MLP neurons of a small language model. Each row is named by its layer, matrix (gate and up: input weights; down: output weights) and neuron, and shows model dimensions 0-127. Each number is 128 + 32 x the weight over its row's rms, rounded and kept within 0 to 255. Numbers have three digits each. A neuron's up and down rows have the sign that makes its largest values positive.
A block is one neuron, or neurons of one layer that tend to fire together. After each block is what it responds to, as a language model described it from the Wikipedia text at the highest values.

L6.gate2:201063129105154165145106137111098093170110148102154115108115143106176194126116135197143122173073143175117153182185107100142134194129106121132111166149153115121122121147095127110170150105164100162125130175102097120110130163118094127131077082117157113128123099146124106142137104166113032109109093094120192130127133134183081122108126161173168076117117139178146164112184136126094142102081
L6.up2:136116115175121141171125103139155108145149118170054174084080105076142127129106151155085096133132132111095106167186084084124161137080108076140104126113114135121096127224083141134099116083123185173081157122143206152160159177163138180156003153104127132113128159191147073094156070131108094118089085171132149068106148136127094139123117108115119109142069122122153076158165174148169178116136
L6.down2:103116164113159150152160079131148157118072109156139103138106145124126184145128137091122122128123101144084128124076043136110150161178173117152079143121138163138156094131141133114097133126110102143139156120152037126045098159135174162177106118113125082088133099111163141137130212138103113167126092117125087146104114112122131120097126117121135098105129113091115140105130102167168090133132
Description: Word-ending tokens, esp. "people". Mostly the noun people closing a group phrase (deaf people, Chisca people, her people); also final word pieces like -ically, -erson, -ities.

L2.gate209:136107111179057141117150126147132126117152145122104190142104148092154101142078175126138191137142143156119101151146092160132117100082143100150110104139030124123141145114163130169174070168117117164166169098114107102147167121115141091103150095119182123156073137135155079156117209110109162132185169123116197089120126086078120076178107173155150072121116144157172116090149158145097136160087
L2.up209:144124142092093105129087105132117119155198143107122035141077033130118117136103113127116180122152170124159165150136096135137140146101094132149139166082079137180149098124101127162120113088165126124111070128177140137110121164074133161203092172122106026095116134162166099086111106097088109095105148094154083171117091117118104110145135153122088111102104098128100134077175166103117121091126
L2.down209:137128102086101104192136133183194101151120069050082126113108028187137124123087115109144181115173120145172146124070082147106166133177057164142163102136096125154124124159128115145124115093145078197059113108103065161118156161102149175102158129110126154145087148084112160121123133119142154119125153136174103146076098132144096114144100167117169131170147198122110115137142148162144133127096
L2.gate306:138093117120093074149128103124106075120154174092164131132139121106108158150132105179147148118217099128144160158097120125143076132086113135136119110193164090143131167138152133114123082113191113198096143132138164105126101185168117121139089108112154139126076142060187168086118121106073151145132130161135101116098104106123142064179141097115142105107146101154088090111168157086131134138073
L2.up306:089087133109189146123113152172109168125133111125192106102107130147228146135144122108127120163158123171101118164121167152159134091155201132151134189177123181092143111156096138124135131140158156140219151144159106037140149119079105120092147124147113107149086106124085092122111196122099081116126108125172124115145124224060152059169076114127101165103106109134122131115105111131136089114077
L2.down306:138142083136136067125142123162129098152173158090112086077113107094120133121122089158132142112188088191130189122095125133154175163131149089111188048159173146173119142180160109057148115111163107171064170150116134125122126157088143151106092123097109162159150129102124131071186154102083126137146139165152138141130149137124153089183129073149137127103151139106123084149140095171084060142097
L2.gate350:167159112105161123173138162100102129173177150117106148131135092125146111125129138163063192092174168147151162110176131099158075139090129119148168099146114106131117103077101172096117163059145103136167127115109154161054107147156163094121061142159162145145113114095131111153140156145110058053128086143133040088102096128111095079121161104144180128166138093106152113071075114149153136186149
L2.up350:131127089115151080098137085217098129154125124152163113128063167092164141116121141098137106121120111126123110155057147121154130117055085201105145058126204117147121106146123115128153171146113076133135148105122112090117175114122091131105132145145120142070081128104126167123103159130115104118136198122150137142115151150099097118141125185103131114129116076113065168124121116149097119153134
L2.down350:162115105090098113144088156115107149112164135122124125081134147099134105140121118151110115092139110189198110086138148128137163102123138105164129096142179153135108171129144130166108114110142089154134121078082054149142096149139091081168145110176124195093156144150125142163125153116172120170136180201149124100124122097145118119124143120106137101120138170153128122160145164125109140114094
L2.gate412:173082147107140194149103104090066151101136174105147141115092136119143183142186103079114198147176126160104182083168166145096147105134145116141165143121093106136160108136130110108154074158122120112125150082158145179118194124134131098117053167139189152107142174129105109146122115109117134123121135144116083135153170149112182098161116133095172162137187105116124113132186149134170142141104
L2.up412:130128099106198111097140122131171106175136089127158170107153127068101168125155179123149094100153133176182118137124151201209109162093152152146173105131141075144147112082108098133068138097105106160163146126094150106148132192166118095123133114088156122090131186092162138081162120145048152128163121165157139167124109153134100123110186076149135157054067193131157161163172126108144091131082
L2.down412:072151112125136087108124070151106115170169150082140080116124109091128129102116135101148095065146111183139095131052122148110115150118164141150193066096124141125117107117110033155152086118146192129130113155121186108139149142128163141116141083069121121130124151116148162116161219170069134144148116083173130152165106202169149070102162069123134106141112136126097129183065112124112123140116
Description: Capitalized "In" openings. "In" at the start of a sentence, line or word, e.g. In 1975, In'surance, In'ternational, Inverness; weaker on Ab/am word starts and built.

L2.gate14:134097119111101120107143178158108135194105130081147136142100106116210133158115086143133102211094120113064194121170111114124079132100122150126162174083078090095166118133197150122092107137099118172193124102155162091089131135125096082189079148171155172136059108108116117138107109086173160186118182122035166132074089115162184129147134106179127115134122180156108085132134116135113117151132
L2.up14:088149120105097078131116175089120134117155079088123103126080182122124144170143117183140142185120192108115198163122130100125070114139137095119148109062066119119146116080118130092109145078096156177092065103157119129139117130121104149112089120161170191098128102169106137131129071110139130171152159120146119129149168106115171105103225141197175133140111109080071134140117174140074106031083
L2.down14:134151187090132186140097170158095179179166115105123120127118171174108179157169139177124218117114160136098188165166120098119130100155120118124116200115076117128115054134110149119128133089115091099123077101135168166151147131059121171101105128159139126068089059078174145131106085199111144131098145175103165126184145161150144163144113176122135140153110083159108117091107142171100136063102
L2.gate105:146114189063106148111082097103088148177123114135125093111085198133139162141105100124140176191130123110124162150130127093100069150135185154121119135092102111135145129129152196121165133226108121162164115178133089104077101095086077105110152098168172139085165112100094107121125129098079126180146140169131126133122171166086135117159080166160122074128065082091101137099077170074152117089083
L2.up105:054094184149098176137131123115134112170096117114128078131082142087131119170134127120126106110102161146122116191147092101098080160094125108104107107110131094166119102059157216144124156200154095077150107116145105159165124140124110112129103115119221170112168128143136115128067096140103119135122159093100094101108117118123096103161162127144127108113154116080113242136086163146100155151134
L2.down105:158130174094148159060104094126124097145113112129101103144128150076116125139162150105141161132088196145135151250130107090109063155140141079120166126116134128174117088062185176109092165133141135158079107097176098110198140163088150103152097150140141159099160143098129096148091106131098099176114171072128075126113174093196133187072135175112161146108109099115127185132073106130068150141124
L2.gate152:146166164136137159139093089146160103120129101126110129143128082108130143159139078157093142181097111116056166154165113066155055146092170131110152116093163140123201110120119098079134145161113144226147058143121150145117165151149103170148081116157118175105104119136109099063106112135162130152114117121104098122157107108199164162184132106128124091130097113111159089165072082152083142130154
L2.up152:131084076119147139136104132150118160103136097121140101144106122077075166117173167089119113172131125143090150164155173035123119066121100110174153080074181086152146105151150173119159114182089133092149080083194184101086112105172123109146100154186166114097071154118182101102144108159101118113154145080159117136132162176148148125122176123206123144124101106133115092075106142097165124132104
L2.down152:202111122116153191111107132121100077108117179123104128118141183135141157153109163136132132061091123102113155120117103072141154093129129129145168096107166113131188113121144155117189155110133085148135052092183140194154116112188066109118093124161159116077135129137128082153105141201152088184125115058123123136135112078152091172160142163187129099162143145165160120084141140170086115116111
L2.gate413:133122102109126118094084086186157106159126113153157139122133138126114148181136107140140061128060152160057147145118108204137138101127110115126176117105122075133214095100181180119138174118136128183187162154171082169122087115123147152094132147161144123095093136155138060148110123120132148123062121144133183182129163130121085178108127120110119128100158108117129188162093158106155174065164
L2.up413:116138093151137090091110138107143090134139118118129164093109140097172048108097153108173136188086178065100177107076128088106114098111128090151108173113083132119161112102142157121119105173093100103185195162152075194094118143187111117091128110115157091165151117085143090117117185154104122138140073145173083198133080154132118108115111138154092146118090104195128137167112112075125129094104
L2.down413:146163096098151141087176085119111139132082140128092170090131150109140183135146092138118104176119104074114202139149041152101153145103092123161187099141089146139138157111232126142106152148158062092105132091112107089131136157114217128138097154216106162132081095108122166135088089111119089116083140093153111148117200157145171126131105148135158114071121120153120146147098115162059136110125
Description: Plural nouns for groups of people. Fires on plural nouns naming groups of people, such as men, players, people, fans and children, especially in demographic or team contexts, plus some stray word pieces like H and ans.

L6.gate57:153145069149130099128108109170127144089145144190117115100107115113175083090115070139129112176155145199135149168130106124163177173152127062150187160178162027131133155214139082115097062130174155125124104144190091133133134091131117093172199120101125095129076154093168168105106147083157147112149156139157106107122094196129106065152123117161113168068140126133191129144114154145129151141125
L6.up57:151081108132177123149118075171120165054133136145090080086114179104183106075121103161097116154156128155167126142122165153193145152110136143132230173147164108104169155153139110146098162139144104145071103160113091086205145140170127073123179088117132085165134140123140150093108112095179140147161070149148134137075128177135146124121116085157131124079118098119126158150148109128131216132088
L6.down57:153113148146100112100129127162077162118179136153087093160068177077110109111136134118147134127151109160112107123140104167145107115107166108106126150055120161148127084147085182127141095134122173128098181140175059075165129137143166122125179195127105114116162137104131086127182109118186115109129121139171185105172151183107125154137125112198137175095161049136127131125124118116108129127125
Description: Word-start fragments. First subword piece of a longer word split into several tokens, such as Amer(ica), Euro(vision), In(ternational), 201(3), w(oods), across varied prose and tables.

L16.gate122:155170160105105111127131107144073135143121106084085136131139095117072142086119133172084098106156130096136133190125169126085157104174137132114210092122144151135128130125176137129141148138169146156064147107130134121090153154132120153152136180122138163093134183125154170179037173146096089140046118129112148113130121139226098089161118158101178157161137134197096146059111096047176174167116
L16.up122:149182141132196175162116123113081121123112152130124130139105126185099129170114067136110124110116130093135114092179154124114145107150168136081097052136160099047079145121150114117129156092158125144054151087118083065139097161164128127120056117141069107169176151169139117124167081146114159109152181161139154128156156122144064179155119169087147116090170160088148151148133188113121105138143
L16.down122:090151107177122146108132112103198113157174112128139084140124184103150084151129106123102061184149200190113155163071096117100114101146117124210115133117047138140150140107078121113145160080172138128128153120117170092147124150150137117100122102140148160107173139146124167081151116100125071081083135088171101147101141139092163136102138075096098134152135186169113104129145124160124146109158
L16.gate177:101170162144110156118092143156136083135119114124132112135126159147136136137114114157081093151130159103089144146100144077075114107099122185113132104144070121125135144083087131102200143193156172138099096163146138080095078139180044171121112135088120112153118121089128121143165054140157112143193154163145081103128136087175154095145114171225152137091154121103142118106105101124112151158166
L16.up177:151163174139138123102114123086149114060105108126075070113120051129091165087088097233152125144132110145084132147096191168122127130107182127151199126135119199078123171132122103144104164178103099133132093154152106101145125145123080142129123082144083090107066124114117130166142106108141151183133113150067130182066121130167108086103164187137129098051104102112135140127153148123105094138074
L16.down177:109111144151166141169151158128149106101129144146116134117136213107142144153146145151089128081128106143166127165139158124157095075125109159140125114087167141127122147078075094127220080098105154096066133101191130103129136133122168124093117074069144135101141122181080124120131123111054112079115179093144080194122167190170122079154092162163118139059132152119090086158085106143118172079148
L16.gate409:100135089172066121124131103100118137098118078099131147142137151174127072163088170149142139121133120156109053118128146119132099122126109173160141004164143166095137055129132099133173192151147123116094208210106139064137158134143102106129148109168149102137123101129119102133166109074134123155129158137171144069153129156122120101123131145140097056160164097127162178088109162178119137153158
L16.up409:116111083063139093103099075133125102119174149101121159146148159117121145131089055148169088138154075084161154120150139083069133164130124175101111158152101092101114152164162061081113141134172119140161141137133150088099121113082166138119130162145200078135149157094065140110145123103082115100098156102151134085092121161164141134074152157230162078167171105126135159078147082130104151161145
L16.down409:134144126130117121148148061083117119141203133089134062113153105079145128090101120143102160103166106157118150096145125136122095150213152122121151156127115198132123106112107197145078116179177170201087122167144133147129103143135200145102139182118152126123122163172137124121135151127128117176152107068076119130125115147147100164134117099138146054169081084132093121170125155084121118140129
L16.gate503:095132145131143105102133083145105120153180136126142151129144125132144183147130101204075139070176099143110123103108167140090144109077114156175151163135146125102083165093116153133141151137135117142084126161120143064160164101129097201107130100162117093121096136039108150138144150145123154154131115171168201139137126119128214072174135156100150138102132121126159134128126046094121117090135
L16.up503:165113129134142129170114160149104077067179132134126178100124086146121162136140194185113167089127101125135136164110135117179132125135101198065120115135110093064060140120131114134153154184143199126158130134117058080146153134152107135194091106156209100131149141139155095143110128140176139166096101230107083147130130119067151170149082063107121138151159149106068132117154126110132171087118
L16.down503:078131099142102123094191030107168103137116105145118080126122151152070122095146138155098077125106121173085106167108110138156113149120163084165131069156124124084160155089121056127184165076101146093122094127119103098096112121089199167049134112093105161121128144126149147108095160090084179091103113070103181156100087176157081118097162125157138128093151161139138150120147133136089121141196
Description: Plural noun endings. Word-final plural suffixes completing a noun, e.g. performan-ces, occas-ions, journal-ists, usually before of, and, in; occasionally the space after "to".

L2.gate167:148133149113130169129133161176130198113137138138161131130088149095230121118162125196122137123101136125161137171178068087157098110122206111114150147100138171101164150105147152162144096125067152142164112073167136137120073110157166153105164101180127062135201130115195115178079150116097162157165107174088122126104098116143163175089120112102134162107090118126130144095103120108116154147140
L2.up167:110111178119156147092128161228116162159137128086122090101147156116131155170173113132080142154112099082159054174157065100135094115105174141104125129124124121179149107207138096145159066144105123126180161100117085135113110066186106119129185080167107065095112064110140128120142151156108115191130028141126103105146112122129118133156094176117117083131135124099065117145093103100086170135155
L2.down167:125114147097125188093123150120158166119167148124136077112109137128088182112070122068122087135104156149093045178147149171123140087154106130080154131109143079150170129116135103133106094081103096112160127042128136143157127135114171132067139145142108064085076128100083151100102126136116074142137086162162135123137117089122152156105127164124139065110155099220134109069021126088112123124151
L2.gate231:140116146165154125157127152083088174117113098112160171104189090072106108154097024125085119150132117118155125125120080122103075153076134122096114121198142061185172130137086131110109118129166177102077126104186068179100129133125101056135122167156122131148133149072157137107111118095179114151146116160152122110121153131115118093058122127135178105118109128106100111133090095082136089122126
L2.up231:069143103166158110143084142176114120138121093124127083156153119117103132070154160127093097171121104084159212155126118112179091119140110101100155114116161114194136155161124162098121134131192098090145064145158142077142114114138141166148194132153134162104094113125156152159086138135179094105101170145123118193069123145102175134162101125139116079140139053126107054067124065174143167140187
L2.down231:117175155130137173135113140142157104158097076134065092142138098150105066101164131145108131103142183139162211159103139107145089110159115126098142163106154107159100114135140166126120174099114144084179117117157163112172038124165125159173145098126157125120176123138123091112116165148154061143132128133151124172154106139186104105105098137141167133141105116149143109049126093156128156103119
L2.gate273:107111115159146141165120154148157120149146150096194169136138067092158103162138119124152103126117149087098156090077087088121109144167104133137158128157155165092114135088118143100187086138133134134167141199095085120056115168216091105159166112137074148157145113124064110111070158107132145099181091061083132111145130079138141145149151083069101105149149144113109104156146161154103095188151
L2.up273:166126089148120137112175174205087164114154089129061088173100161141194069114106157120085089125152132132141141100121132115129143156134143020121137106127182119190150146138088091137126129155153162167107130184106155146124135086153134081160159091077111128072152135111137144096129137180091075126093151118116129077192125149063165111120149111092137137151140095145122086108107078073130175147156
L2.down273:125121127121127135125107151060148129110152160105169115166116145138122167136086118111126152127125114079147131144123141125123149188163116116113176176138195144133135208135070115130126162157139091134161107138137160096066137123098102103121063170132135076133106111135161071151144180170151186147097130107122095135102057152094178115127077129118086173074152158095095171089089164119125156125117
L2.gate441:143073119176142117164116177153166175122075117101132127197103151056123153141133130139106098135137038056126223113100100094131094129161133053139130165148148130131173067146116139095161109122148147193164105141196145147118137143204085102141148154171105124079158182153114152133167149125089148162147111135116129133117099152209158135069117135149133112102184119161075072112162131122189126147089
L2.up441:147178097131127126159082077133202184163119144122163119117116126081129106116137143154100157112116119026137159112108096106154128207145199119122174126118209146092149103081128103143167165141134200148163106167156125139133112109187067101134131143146102075089148146178108146154118146088042150179137111083134161115125097118089136112133162152121194099132146120127098126144161033141138120127122
L2.down441:128127133138121115133089140104202125192131124079189089163102135103158135126154108114106112130120090154082125112120077192160080160131123135042149138065172116109134145134131142146147190144153161126135112112205111176108147106126129102160148102155108057123128124133127114040104215151111165177128053100122132146162122156146110135082155153191194150068155087099149075122129080117129135175094
Description: Word-initial name fragments. Opening subword piece of a longer word, mostly proper names and places in lists or tables, such as Ab(u Dhabi), Col(ombia), Don(ald), plus not(orious) and ob(ligations).

L6.gate315:187083156158166176175083117113107170121122149174131120159100132125136175180210123137173145145179132146112166134181127110100113176098181105162128167176136089145132118141098117149143127080139176133113172173166157138136139149082155108108100127111109177162118112176097054136098149110110077087189163157146115154119094161120157107083153130133137131063103106106071079164141098149141126088085
L6.up315:095166105148195126156107100105126075075173097146198086078121124116152137155158113097142120144189113143110122151155181108097161150190107101109173131125159103090113167167145092136132170098158111117147127160121161071178079137173099130071141098161125129079136149172160164150186096113116137156166102199158132201101144134151166135154132117105078171146139157133042140128177070176118107091212
L6.down315:190121148154169107146081188135105126177196117106148108132112112133129111101161158142108079132136087120116100083094093099113149165131164112098161171187180119097112135126135180134176174080127208173108152167126107127146093090184156118150116144100078132108149145125168142104151145143095094199077156167149138162140138130054095153079133109102030148124096124081178090137146114128147105113145
Description: Word-initial prefix fragments. First subword piece of a word split into parts, mostly Latinate prefixes like trans, pro, dec, fac, cap, as in Trans-port, pro-spectus, Dec-ade.